Weights of a small transformer language model: RMSNorm before each block.
MLP neurons of a small language model. Each row is named by its layer, matrix (gate and up: input weights) and neuron, and shows model dimensions 64-159. Each number is 500 + 40 x the weight over its row's rms, rounded and kept within 0 to 999. Numbers have three digits each. A neuron's up and down rows have the sign that makes its largest values positive.
After each neuron's rows, "fires on" lists the tokens most often at its 100 highest values on Wikipedia text that the model never trained on.

L12.gate221:477513465540556516515551467494497522445479460480570475472464474528540480499520443488514500519521474518528489468499546457465419427478463431507480488547560492495513470411528520455484530486546549507504556407488449443459471495487454520528489449427435510497468524510543515469496488526450456425
L12.up221:479514491449478472454502434524521486476478501530493474476486479460498500477476520542479515472478537596538453509478489479500504432534554448442513525448480529445494504481518429543582450541510442501529446427497522536475479464554512547514523515490521556508513594503476601483521474459511401546
fires on: " a", " p", "-", " h", "p", "h"

L11.gate10:444409454503482446541472460556468487423523465509481459538533544452586524544459507516511504487527499458511459446438510476501531417460516552436459472559466489444531561536506532571577512519557486528460445469456430548519511469506539466510515502556618516544519501515545464409471439521522506561
L11.up10:450470467476430466452507535528494493504559445538549461416448499546515562457537506527507511524572493537490470556413419465513484414526555556487482483449479478497495550504506527550481543552428466502522493482543457514508568517527552554525539452479515512529500508472504450527483466475483491507
fires on: " A"

L12.gate749:487492559484488529474470504505504484536561557495533487437475472489532516544488466493563489519551502583529489498545518437473444489498499534524514447512462470549526413424515438470410477508476523521481507515505462456468557572490450518472581461557510502550564507506480476471426469455477421488
L12.up749:502484471499476447562438540506512532457522478501439480503366563552502571468586509469476437462552557528537465444497472499461524491487535549522439383503565550559487481527522541518478456504504522577454545463528485448440532499541463444554497471442563496474487477503533529466523510558498441426
fires on: ".", ":", "9"

L2.gate754:464533527506601447516581513481471527488508517477498477480549474535491463438538542511552519455523444515460490509499527586477553483449477514462435508495517498459554508437497506501422468550463432572445479492504441464530564521498429530461561471455526589466519481540503531538492441506434420547
L2.up754:585524561520469483500555472475479533454491473485561508496542525517484436481467518357497494569416472469460495483515515481488483496473467545440464487598532470529509475551517461458508502502515373404441546509490518463513509507489462551462504485457502492440555496542480534535527495447519486426
fires on: "5", "0", "6", "3", "4", " It"

L6.gate660:581478483438530508565473454599477489466494440538525428548483485504515478560587497503543496525428497541534473453460525550469487570485506493510485477443523441525478542515458482479518413547457476528441489539510463470476448472508561498586501440488504479498562530592508496542448514484460467462
L6.up660:468473502502504544580575529420518488506471533510569461473481515555493467562529550490551516524551550512516513518486505535509465533490478497454586504456508468504455455486511559551469422583540548493425492576425461457452491514517515485603539534508413471479496481532469543491565525494507452511
fires on: "1", " adv", "8", "0", "6", "5"

L10.gate537:431529586522525542538573488518522467515562528466506526410520539549507503476549469522544419511539459539510525507539497497622525457544544524562527518547551483508496427469532508561540442510512486517488465546454440481404478546511556499531478487554503516487481505460527463472508470457504521539
L10.up537:515499489577495528503537412525524567494457392468492540487526495506526482526504543513401486548479507487499425487469471470487479456442501500466519514444487506477482502475487446488514466508458509449519503474459460469475533474518563502533499503571342542557548531531502513598532491471481505554
fires on: "'", "ch", "s", "ich"

L2.gate284:494498480510485499538483549465469439496504425578532491470507513504494540524535569481512479511555491461420504470544500417477457394409526530524474557523501497516590518464409519555523457451459486502496434579501463448549477547523464453563475533552479436503429478498504558545579532496510487484
L2.up284:505504472534533596467526504517521498446546442519515457578480449521426463547476530549521493555400501462512435456526519473474466469545471544532506469450464506508467412533484561556506513517521533467544526489514454574505478527527511434472530449448496507589466489473453503495514487527466546579
fires on: " that", ".\""

L7.gate407:426500570501565521573500454540518493534542527521454403468538488505517596529497556509625505528528518535534501470516444508524468437501463482457524544404591565471485478479480542518535579449502539528416425497465504497499495527553494436487430507486486577524436570503462514493468567556477526499
L7.up407:443519542520457535545471510464495514431478513539526519480594517480483480506534543490510483448515500538521576528551595499542526461526478417504484474552443511522463417573568473536462571502412551468546580545550479475504479534556545458436442473522507525464433494427511542469490583490414469500
fires on: "–", "-", "/", "{", "=", "\\"

L11.gate522:512469482492590443571533426506473532464503539463498568468490473523524486533463457478451433582502491502502560603479501595499478471510531501556539572514464493520490464536514491523550488551503452503558472478503512518506492497435580547457468487579448529419492518538538522482511437507442469505
L11.up522:523465556508503515522507449595538529525430463532466424537493499557474512607538513425489500486559544560467465515536485541471455540503516503444542535477549430508457485476481477473503542497479469532553514482506532469571554472512514556558532443499485497523539473474510551427500472522554521536
fires on: "6", "4", "7", "8", "9", "5"

L3.gate170:400451481487520493483527493504555478493532538486508517484524548419528477516509462509503482521473548487459419490488489539498464511515494468473441483554555484496468473449547453469409531478475510542433548475473473603590623538504470525510455542455504616475565553514582484509447503501484454510
L3.up170:508516419445514500507506478499516529531591478464504502520517586462482499504501509575516497472427481448520474532468590584473511470496494433548505521476516435506504421492503432469500503512554479492433489487524574477569567500449514562534503547501501525497467475490516504530514579506488508530
fires on: "5", "3", "4", "ish"

L10.gate490:493528471497565478566443504592450582481509529541466476557569583530524455482563573513499527534555507457517497526542448547523523514560483469522582477496474468454483545450538563494487582545521508543501540442504498521483449408497536470565554418457389487452436500522495480475506504514537607520
L10.up490:478556532454503615426495485516519580510469465579440466533414500503469473543516500426506456480493583385464509493523486542523493428510524459520484457501502504512529552525472568476501525525575505554494495493448528468536500517527408479540536474455445461532548497548481472503503454442520530521
fires on: " his", "-", " le", " on", " On", " made"

L11.gate600:476500484464495525464489433475538544513534440524473413532428533470525484499493489531617452549461484578500561507540533516498499500512485511501491555489515478459453588522572460449535482528471496570481521526554476483495552447490474527435524532507563484509525546506489473581528461528478528458
L11.up600:529448477516587549405446454514517497458564470480516524472518554472482490489520505557502458507550511588505499508477427386494463490434549535442515435511584586460481494531496442495482454444493453523558517450529536513484503472495488486472494558458527545535594549513537470468441527472496518528
fires on: " and", "\n", ";", " ;", " ="

L3.gate283:492509529504469532428549503567515447575585522522429512474462472479454437490524557527593567517532469502397570475540506461550530520510508485519566557476503513475470496538508433440446499517517501453536510541562441537498438442527514517546513576567471512515502497506531447460460521505502507470
L3.up283:471492493425448514544525505433579536539518474501494533564508449455431503440520463485509481462505519474504523539518472550492516527465521450516525524554520461500454529543482527522507512386520447502441501486533512417491479506483531474640538523441593579497446562527450497481468524542483485518
fires on: "6", "oth", "ian", " of", "in", "7"

L4.gate230:486463562512523482519456519557511545544531558550486498445558456508529497509500537492515511478594466510520596506526489479495477499550502466394469494433461371488440471603501505517463531501469481557482485564504517513480531436515536540573549486458506553520525574425475477464479555497418546509
L4.up230:452616536456467594551505554476556503449492423573496501525467481453478545449471513453495462478477551501503453496516524481522487405482470461552484477485483514523515540459495532489448509481519530566514497492540462460517513544532511416541472454519433609439536491514447556494489505473479505494
fires on: "-", "é"

L2.gate354:487576423426556416591508468502460524500552526535454440487498478516526460543552496456577491437559405532481480451453507498548534522500513492467550456423485527474429517550548520523478420487511458450514481463547481425436524461452443419539514506509539531462494525544470467520487455480542457483
L2.up354:495502534583495561505504488536572408520504519519537524497429472460460494515514599513492536483576494525474500495504398501497564503453473485542534455471476526482518483449443556408465528543534507448455512566438440493503550446526512494551446563488411489525560494532486537415490547445479498446
fires on: "1", "8", "0", "9"

L11.gate503:468475485533530476573510455543455435473479481493502608510516502412461502487579536464494532523606559563439499473509520442503507550512483454502425503513519474501499496400453500521567471498500516555453532515461451446471466404497473432581489510508511522510489499561495542460523459487451528543
L11.up503:442484525569476448526463516527524512381537461482539492459562501539571411471553477517500498566556473542560456565456492447519473530517529497513442513463493464527512538501514536415544487537550458476495500551434440528442544474465513482563546471566509468499527488484448462505512403485507497503
fires on: "\n", " E", ":", ".", " A", "9"

L12.gate741:538490468549556529460502487481557428512510503480476447502532498501577508489503418533542480442468435504518517481539495427509516508488468499520493484534531523502515480528569434550522547450523484469473453493512531533507557477456522526503457538532524419531495502473506513632515535570435449466
L12.up741:471475509513538469557506514533478517479441524431421465520505478505503538549602551563528460482431447516414506471495498526470476398556471523402460468495479475486437527490439550487493532485458463516486487474530540546472422517513449513455512485528496492494402481470452512479410528511521539509
fires on: "|", "\n", ";", " |", "-"

L10.gate45:491495406542532493462511464535534492535480494457502501433537475473523436459444446524466464521467551464403534398505535466502490535441447501541432489556566486533461491491479453571475529506503442510494431419528504465485519480446575496551587501506527537543502585578511554451468469541500470454
L10.up45:484485464540482492508504538535530562540431473417538532556524534528533551524553560455479585505488517512493513499475508522457542533471545475488438460476508562517550516444509483484450515529499429436504480523477510419567526529461456515509510547472473456499406530559500452471493490514514485480
fires on: "0", " not", " F", "6"

L3.gate723:461477504513481561540459472521468536532518490620457549430546494485434474477497569444516464532486499519544533534455553527461480412503490463469572520564548488448473498586510481509560467473450412481505543463544426483463487460522540507484539467456527451575488485499419505498499494530554455598
L3.up723:504439493473492546475557397526471446470492508489540497518435432506540487537543509469460465474515575498500485417530496538591418505489497464505500443423567489488473437480530536483467481507442555509469592549564483500542493455510557553534507439534518508462501460544499484519546527501458452517
fires on: "2", "0", "8", "3"

L2.gate59:608565501487480483531579478490500462469504494476517540512454441514537504513561456452520517564528527560500542516482504452517519500485498532412432468501544492490539466542449564537522483500525505523519462602540496564513612483530483473497475575511489516497534546511474549514465464532538474500
L2.up59:511495537528477484485530536494498507509542527422525556503529426489502536437442501501489502477530494457567560550515486539516471501545533570513471563462527490579527446488511466504468455567526532520473519561634522473483519542507441515499468527487517430437489501516489484561518478502552459452
fires on: "\n", ")", "ity", " in", " to", "ters"

L12.gate481:440492502537621549509558495513480505451598481499505544442455519504503494455515498532460504525512476578506470525498486510469485412490478460529483524526531504416494435456498499612547510555509507504465512479509471458526445519522540470547537522504523478488508513564525483549482530493450557494
L12.up481:473548467415514484480528449515507499536502510543435530540482498472456525517500572494489431469482503601459527504486546508455550468496529478461509447519525487550482575556448479514520510535466516451511479516486491479464490555518499579486572474539555486554499501505552465469494415551559517519
fires on: " H", "h", "in", "2", " h"

L10.gate437:549526498547546510582531490540393465505513530483517469466464526513522475511542524464496502574535546478488539511534543462556568479450530525507462439539487505436565592511490510502534486433481526540492467530462524537482500521440511433473481519542519404414508496500451458545500569533519426518
L10.up437:449543515507501489554566468494526455516521515485452493440446479433532499480566509537478419493548458397525480473487552534540472547497541547559474494449536544560554510597515477505524500465495470504513489451528481505464587515501443479440547592476545446521450342479493488492456470513515486623
fires on: " of", ")", ":", " in", " for"

L11.gate237:537483511484558567460481509512507480503528513465509484535485483505478473516508572490567436555459443532567575496566545400550476480497472508597478465491550544475503448494453509541536465474456501559466484402517441463435545438477551479505482534551465522541502538518534556438507492574493494504
L11.up237:474543521507486553456540498504538570414458487515521488493507505468531502546548545483425488483464482503461535482538483515493523507586488396511498493450461514466502522410496463488444460441433420442412542527528518442529569550483585561546500476536414506475505491526414481413538493518495630548
fires on: "'"

L12.gate302:501514480547518540524537519556519491533517495454610498504532472532622554543500383509445516492547471515538433499498458504593465398486473493458460434510469462549431499504558465522457392529475410484479551517486479445417483460513498467485538568475527524559532518545527494517503570550508517505
L12.up302:459467491475495481523532521447470537442479430458505496556548502481458569511464519539473502534457534502426574522530489560523509489464477528377554548447485535547467530548527469455574565443496438464484504436476582540498443488489453545448396465542512472519488478435513477486487488424470474550
fires on: "\n", "|", " Win"

L2.gate593:454573516348451465512502512452493557563473488482533498540491503463524595534552480491504557450519528476483554502496434557449483475504514558493476543458446572523501505578495483558477457494460487515532469423556503534507525496530440532440492474509499508532411539589515496481461462534484485487
L2.up593:535521495508549536497504581439531544558516515486497491495529527422446567510507468473541476505506465467505527461530448484517484509483527512537475422506497427533492492487457411525399526512597532494511466476524545475494518484422548498482454499492477461473511542443464540476487499504514498497
fires on: "2", " ins", " career", "1", "line", "es"

L10.gate385:518537569468553523492445492531468523531510544511484526483520507476515496548490531499542501516470512528481452498505517586484558476467534465504470476473514495530544514433519509520468547548473450506481471554486512494591536537455600540464440541521469507497549563590593527430447477543475461454
L10.up385:483580487508470562490508460527536539438475525506508447485532547485484495591508573490532503487560480520505446486547490553462514478515503492420456560452493466458470562558502464471551443524482515619443434570477481455475553497551501514522467456463444496543484539489551515458506495473502494457
fires on: "0", "9", "1", "7", "8", "4"

L3.gate423:518485459523521408440567525563536550484582569529529515466562497483534447483439569522538504518540521483493432494552536534474496500498557521484470545543565407523518484507524454489484484591486451468458511568493462528490493544460447499536488470541503509553478519538528489603536490536466463532
L3.up423:605510491471452451444483501453505543483467509456515567556520495503439464501472451494456490447514472454497472530521551485489493480480546515494601523570492434538497537497520470508534505591498501509466453471568520547530456514449472505477543589508522501451460497482520509527484492507478430478
fires on: "4", "6", "5"

L12.gate700:499576533622565493502478499582492456539537451488479472488478554513503574438540464466522487543464501493504438475464513530489466472447541521571419405539517455511473496614560454615560498491491480518464613471470457519538480444484532478533540538490526477484501567527539520520502471498466466469
L12.up700:462468548518512534522515564534454449496482407487533474431536469446506486513523561488535512563569401498515524598538439513487574486465564523428507543445469514560497515553537465500557442428474525525451449447492474530414565551506540520501454446517487485553497543461505478556500552569493521527
fires on: " \"", "-", "==", " to", " in", " for"

L2.gate182:518538540483500490531516517455524439516505472568582479520466477522514502584561531408481554477433559482529516535502426456457522517455524515499496559473545465579529497553485543506494463532541547542508510549553459437488459522522535523490475494571440437500478403502550486532583492532533433438
L2.up182:464532527451470526505518427474476508467481509493529434476509559478514536528548467505493495578494506456467388495465456513489461448389469506476436464436496473536505542505557539528527497514490472444468526487556533512543525510463425435438506597519465467492516512538480573494473441502512502527
fires on: " that", " to", "est", "ism", "icted", " for"

L11.gate657:474478505539491580496525509481545416444513529451553500471506509496491445489457525462472492491549487482521571473505522506586487536505473442532500403469521485535415438399546512531543594425524496467478475535551485481506537514472428532486477458498475518543490461499524489528492536497489451473
L11.up657:524494566492522457599460507498436461516516552479407459526515461432464484472527518521498500520448529460526540447597527473510445517497451451469503496514469504510448503478469514501553536542500534536438496470447468538495463531504484436501478510478511532483513529517448393513516558564472583595
fires on: "\n", "-", " s", " Al", " re", " al"

L3.gate477:503491479591558529492580428415575481540551482471512555516502495456481450542463523553469512528589488498522474467576494440546483486489524490587485454492457456557492529531445484533540519485554515552520466555443495564491499456482542546483558552490460506496516463487488490551543537550496478459
L3.up477:547500363451461477561465558501568499494489468518464581453460502546552551514508470502488488541455581567474494541560544537535552524470511456483488526528539468541528471506497488525575520452523521530569505494488452468522468531452528448502514490516518460415530500519456479502472487530461472509
fires on: "\n"

L11.gate541:495547474605490489462495445538548510579471504466536519489482508497518550465469414503510479536464543557512441501444523498517485472472488531595451465421489471551468529512533473513558506502549487522528481505485558472489508457462485500557488561539564554415547548568465515455412491555486494525
L11.up541:553445521453523563467590520536505483458507457478512515451485480534452451444463479487533538512532502518494481493469448491527462529549560500541481546496574529533490479555512534382496479477503585491523475534540528521458539492531515572562464480502504507514489516465495596557459532480498493490
fires on: " the", " a", " in", " to", " s", " ext"

L12.gate482:493473424541574513520491465461498513477467449505493428521556520507445444565514420469467442489540438494534437482456558505423499547510506451482451429428466486508548468462434464496510470551515492468558546573455490574466550495442506534599490520488450517506511459538504561511472479471467514456
L12.up482:545529567500510511597585535590492448465480451490495484442493518449470523514464503493475525512554513474504554520483515507519533545531522517488449458559523517505567508486448472520498537462591421537446500509458446455555478555489499436558600497533441467448407468506509458465501495435530521523
fires on: "-", " ", "1", ".", "0", "9"

L11.gate463:464535484563536485479477483552423423485551534528496492433452494503538486446493416579550528528494535492484553547465591501506483485461484459513520488471491469460448432482547465521484503555449500494484597504507464498508472483465553470448380452542542530561475574558445516564506539528435511470
L11.up463:480579567533492440493479486562462466456553482482503500524492446534497493504555578548540476486446516475464574490484471581452513484537576521534525514411513461504577469538572488542475455567483523534477524542463469551466522532532447454532463460465495511491494515462481490547496488455525558482
fires on: " Label", "ats", " Released", " by", " Website", ":"

L4.gate63:538485469429473527419541507473568469453485427469474497471419526479528472501477512508488524495486487522497557556509536470439516512504487522483469516503466588485578484536632419518532488510463481537443428489484505526496517418464479532543512494547498534420466454476515443480552524547470457508
L4.up63:431525490465464469499501490517481485443522480534499519507462460466559440532497476536526491492530458513517476487551439507493480523439437452483548480451551533482546564474461444577546532510480485536496464529558480489561465479569497481462532507583530538493505536525463522470514488449562412449
fires on: "K", "k", " K", " k"

L12.gate249:541483462467488465497451442457495508468497487475457512432508438431529456528466552513491520610519448490448507463515513426486445565526490552584470540459493498494455459463539460525471487473585573540407479449456503512580481513478527539444536548435466519531484472544475506433435548535475479477
L12.up249:464505519501500547482500511470583478507486483490486483436579480534547526530487532557569533506585482535451464532514445504525525487528491517468565499481476525505536461448408433499468533503470464465463483554468542552537464498504517536485486524492532552468510504489533540511501624499475489485
fires on: "\n"

L7.gate682:519528538576514519503571484541475493537543469498427543502514492479511535446528545458531497564514532572528453509488515420516487527503518495526499414542503495528574537462472444573474516417435491496460496516509430470491556523501531627511565497511498528559486426492510513524519482547457522525
L7.up682:462479516498466531513487563491473496534570510504491527496488582514507496479552484429519526503473422576507399443495516485537387543504535482573473528551490526501548503505416500513531464491517490482449520472472505527404475393473442502537532517517613541477484436442568487502469504548457523465
fires on: ",", ";", ":", "==", " =="

L12.gate117:529543499413496442535504581479463532529485444508509462547485466426528435481421496510461456577544532481525517543529584502430545520552489448526568511478511544482537424485479492564525540504552458492517490407476558512510518488431514493528489511523475511509546489557536518549470504495476453594
L12.up117:511462456532483499455561497460528436439434483540618457524542502554502522512528518487491491495506489534457581558530581536522497490509514565516507557435454463544450493501464543462559547574428476496563429501493472505520566518477447443451558499456511495495496427493441474446506449520501445487
fires on: " ", "3", "6", "2", "5", "4"

L6.gate349:465475560455525478476487529476517572546539454512496522533514476485558457469524524484484596501486447473513544477544503582445532540481527496484510568483500511526509513521524432457487445496450434465420499537583405523531575505523434510543431495570514461587419501520497443447423483560462520511
L6.up349:516560460483547487494506471483506473484479515513458521432536518501450522555482526450630499424503505487492515516444494527460523461485536559461494551488484497485486577489474471551502567484519558539433488498466529544575576530478453504466482505518565498473504523518573474499539469452475501520
fires on: "1", "2", "0", "7", "4"

L6.gate309:468558556502567460501544449561425474623521522470434454549512498442424520538508530467485455538444495556528505506496463473531477491489476493523466562448492516433538527457471460509474505527543463542460526494444499532414532485500536493552483518501471508484525472467532443534432482536447571519
L6.up309:504567517472449524457515444499502548477514478561553542527487395564479480445515480557501479559550472488486572522506502499489457540488469463558473531598520510483472592468466500555475478505492529497454477466447454497467496546534556523497540538459506528505516508458468491519571542536402511486
fires on: " of", "all", "l", "in"

L2.gate694:512477402521455535444508551497459460405451545521435452464478512454525526547488460547520495495484509540495529459452505497521515468476481509564453504533468507578535490533490462507478504490581523441477467491526524493558487498501457483491548490562519505473544432470487501454486405554422475459
L2.up694:552515544490507470562487508540499530557531547538422472465550499458519467518522505444468516585526514477489470472451503470535456565535449577490491511460566502497482408407468571454389498467515508478480463470496476523502571490518529569473552537568587450529460515462491479578476531478530532501
fires on: " some", " both", " many", " Some", " Both"

L12.gate345:465548544406474557500448473539457463564490434475525428543497512502495445453580471535597492526494504505528495507494517499452441486492481544585464574463503506478516471494508451517528501432503567515523561497540562486442459491487516464423499482530593496576519584518469464508513500515489487533
L12.up345:537491464472485523525496471497462444517461460478414477415567515421499400528473505511438517508517521554471465471488508413519446468434475448523454481516523441544513545504522471491454563482502467455423512512449560518456420462527466545548493489477574513529524496517512495502471550554433509495
fires on: " and", " or", ",", ";", "/", "\n"

L10.gate172:485550514534518481505516526478488474488523545577542471517503524533550520490494532576541494580517471503531489490501530534467474559552478467535447463512460482481555510512572551511460470514551514473418461544465488455516440510492501495464512464527574474517541549506522495438406532464465532499
L10.up172:437550576573493450541494572558474487461517557525511475490476402455507484484532466509526492461480609528412541437487477456544473542514544491439525490463468516474526489622535458497476486475434502489435544539448493533533511457505567524540491487514459479540512430432541439513532502515504532514
fires on: " by", " with", " to", ":"

L10.gate726:431452448594485507521464551502517525540554492429496489576553550502514443524457497538456553490542439519513451491551503451528562479553497433569458532459570489491494478574519444520519524495501498559463543521536543510482526472427515523491502549541523455539555572482518512487466512572508432492
L10.up726:400536439502474525531464475457532517529510505492516445534491514617443458467460506467568495546533531500460449450470504466494511503488524468529500573551576410489497552505474448491487431557501501581557484484498510452543468476535497472497479460520545512385546538500458467497462484505460542467
fires on: "\n", " de", ","

L7.gate411:498465497557532498617512471510465527497540451535510404440529528494513452490507500447510564494566515526462472642484499519497455531473496476519521522518531512491441492414532485524536475566449457547484553528448417528512555529459466478577531451548462477473522491550524533450521464568459483485
L7.up411:495508550516556502479499442467521487423526507510520471500541552518560527473441536552480514534567537454475568552427567539488475521557531479478463459465537484500538432470520473502387488491522528546389516494432489503535512542486543441468442499550463507513541481521555495464523511462506523476
fires on: "2", "1", "0", "–", " ", "9"

L3.gate728:468500525502494472476528435448536492577494565467580484481527470486484470520514519546525466540529518526464458486546449449517522550535495460480521483560483489483469488480482521447424504484470498518487454570580437495482498502552525511486547472515461495473566459459476500481491472499436427523
L3.up728:505505505530533526472513493473545495484444601523529461403554468506474536488538546466533490569535540519484490506524441490555534508508518490504540483548495469491463465540475474473454473509461458548470502527491494562488501462537541480482480502500486528454484502397491481468444500571426461495
fires on: " the", "\n"

L12.gate644:536490448546513590523469417527533523473534426537525517515454531517426499490519540544485518475572544579482508490453444510449456456455551514516499540476499488501480570484537519479524486510530556554469580473457520445519548441437590453531545496493502490488541528463449559494505436479459473474
L12.up644:602434474541537499460511456505502505531449475518529569533494496415497494556551528443483497463579538469512533590483516490530511505409490469492479493492589512510422491454523544486475455529500506486464525498492442431534465504508487504463507535509503525443578435545491517501550482578466490498
fires on: "1", "9", "0", "2", "8", ":"

L12.gate541:522481544518568503470502461522499505563441517440504461475515502445436580446510485471486502524519420572447523461551536429545513537469465441628487459530494530516509433598552427610479460493519509525449506516458568492497469513455491464454461516420566490477497519472532465483489473538537401503
L12.up541:546480418482482474502454494506416543498477605455493496572593564437495504499462463622502485525524562539493502543499465585563530503508500510436519491446474448489470511528502477521574432401526474501552462519583424476515460491524438514445521513493499426481516451454450558490434532543497434485
fires on: "\n", " |", ";", "|", "."

L12.gate676:524437473468459432442475498459490419454513475503431427498488501498590496563540534533497522525505507509510479522509540554513474524477513500525479516538494507555483503554520466561510534510527539498556449519402523449453457480461527523460549490449467542452540486509533525578497471559464492407
L12.up676:518453509487527564468492516473449458490493623446514503522427559499586485450456504471556430436565499563438493545587476528563442549500451456530458412450474490516441496547523487525478453471481511500553485496482515515441504557485555432464441516483471444454421495471481486525450536490479491453
fires on: "\n", ")", " votes", " (", " |"

L6.gate377:470473458456511523522605491527490415518523526522482536473498567492522420524500479444466519496465468522488489540487504471520491487547534476572498462501474565535448428451544543465480461548532537507586485511478508478502549482483523462508535432537432512481517443539543520508494495581548452513
L6.up377:529522567514540446494484503419473532501422485519587479499521468498516455477449551518472453471496505468489489603426576577450495519488529496455544550556452433469414494471434454417469438506421493527556504434475401467481576493511538536498473506466479509501453479514514575480468519484544478533
fires on: "0", "el", "9", "8", "5"

L12.gate670:511526468462480535494458524545508573464521542494388498550577544496461506457499515510502490468483555413526428538460500513453441572458467515511445497504504575432512485514464442563462486573503487523538460436509504441483492529445479478505535552535488521486504566538501589528428485485518505595
L12.up670:534547460473471553493460474532563556459511506493459474547530517607493458541518543460455496495472473511530479487502534439445409540489584454520462470483437589458441506511483453513539510505518507553459484449480464452518451624474410516519513482479454503523489466512516513558501482478513523557
fires on: " f", " F"

L10.gate261:485509487546535588551566483515521487484488518480492501503508542481519500483429514511494496513536433476502499483551457443547511543550494550544550504517520530518518507551492492497544437516516526535494448474458461405527505499528528559480448460467488488498511477442397523494495587520536520492
L10.up261:542525448476497539535499553399557498505503453511577496496583541486530438505451581558432544536503592487482544489534524543544527496484505537555492511496489452508596532515431438453526520530454497547575532488480523450530477423524514502514555448496567536454555477468486463479538550480506495482
fires on: "===", "\n", "===="

L12.gate611:516444475586460493518564516495519504536526491476553480510461471527515503465491523519472519525609472518534431463439576439538477518480462426513498504513603568542473473468472532503561480458467501584534589508477533481422488476483448475597472448490447495510496483531479458533504535547488441534
L12.up611:507475432473452504467521540460509515494518475540508531500522496470474468514528475482531514525535492564530444525554556544513496488545541372475604540529507509546532502484550466516564509564436551560509485555536494480464546557467536479566508463507467466485567487575515506488553459497449556502
fires on: " h", " r", "h", " H", "H"

L12.gate622:466542566570538561490465411469488519477482473479527558476480487478494507542520457494575492544538507593467479469435544526458421478516459467572582504535530458451417467528443467493540493500511503489476504519472512536444496520424574567507486464510465539433519561540563524442423513472495464510
L12.up622:437475495506542486528473495492513488477486499552541567472497474506489543578558455523497461468520559507490466520432454512530572545519531502489525527527608447472500500377581498570535543469508558560506554465520472509505499463479539513443524510461460582491592542502534562512556477423488494515
fires on: "0", "1", "9", " re", " inter", "8"

L10.gate171:481552593517502536516518498526490426498504481544531489486480483454521503532491528539551522515531466446510485407623490517476490507482536499543465514521510525466436427584533463508521430545514525468408565513453483469506479517437533519493508505479496478496440505509534549532452543563465458469
L10.up171:502440526537481495413513469495533495450514459540537420563532506554514505530525508555475457433504437508435530480503459453535432487589518516450489487531468477565538482505511497525506482448554452467453481544510513564517534502476526545429487442537495525532458482457536493526448517467471477552
fires on: "\n", " by", " non", " to"

L6.gate762:524494478534513507459565463503552514542447490468573551455472542522484469495438546533484528600468417459505453533529538432433500553460484488542459521472508495476486494545491500503477457549530419433532505558557407529457489490506504474510455465540477483498459549507569506462472537461521495531
L6.up762:493532496473498495490577598476470496510482532480486569469483531502482462493572523456538523573633517433558516460492508509419474514496556452529462487554466465558463518513559485465511476565475497488439493516451450394487500546482473510578500443485547532503469504542568512532489548495542493494
fires on: "1", "8", "9", "0", "7", "6"

L7.gate154:560509410503504521547478590496483485542538504532534444523494538535516495488449544490511539479468595398465474467532548554529507463437478480530456516485568522531427533558472549562516494545486520447473530521502498519527513517497498490549507571494489524495484510547447522510469467458539491563
L7.up154:417527499470470546528453558521493519508532538496510578531505479556485447538529498507516492501490542430523502592525491491542479592515475543481497477503573501466495457476444510503449500483493517506512462468471468420523480566522491556440450490420446495520420505509454446563496502496539434521
fires on: " F", " State", " art", " March", " February", " April"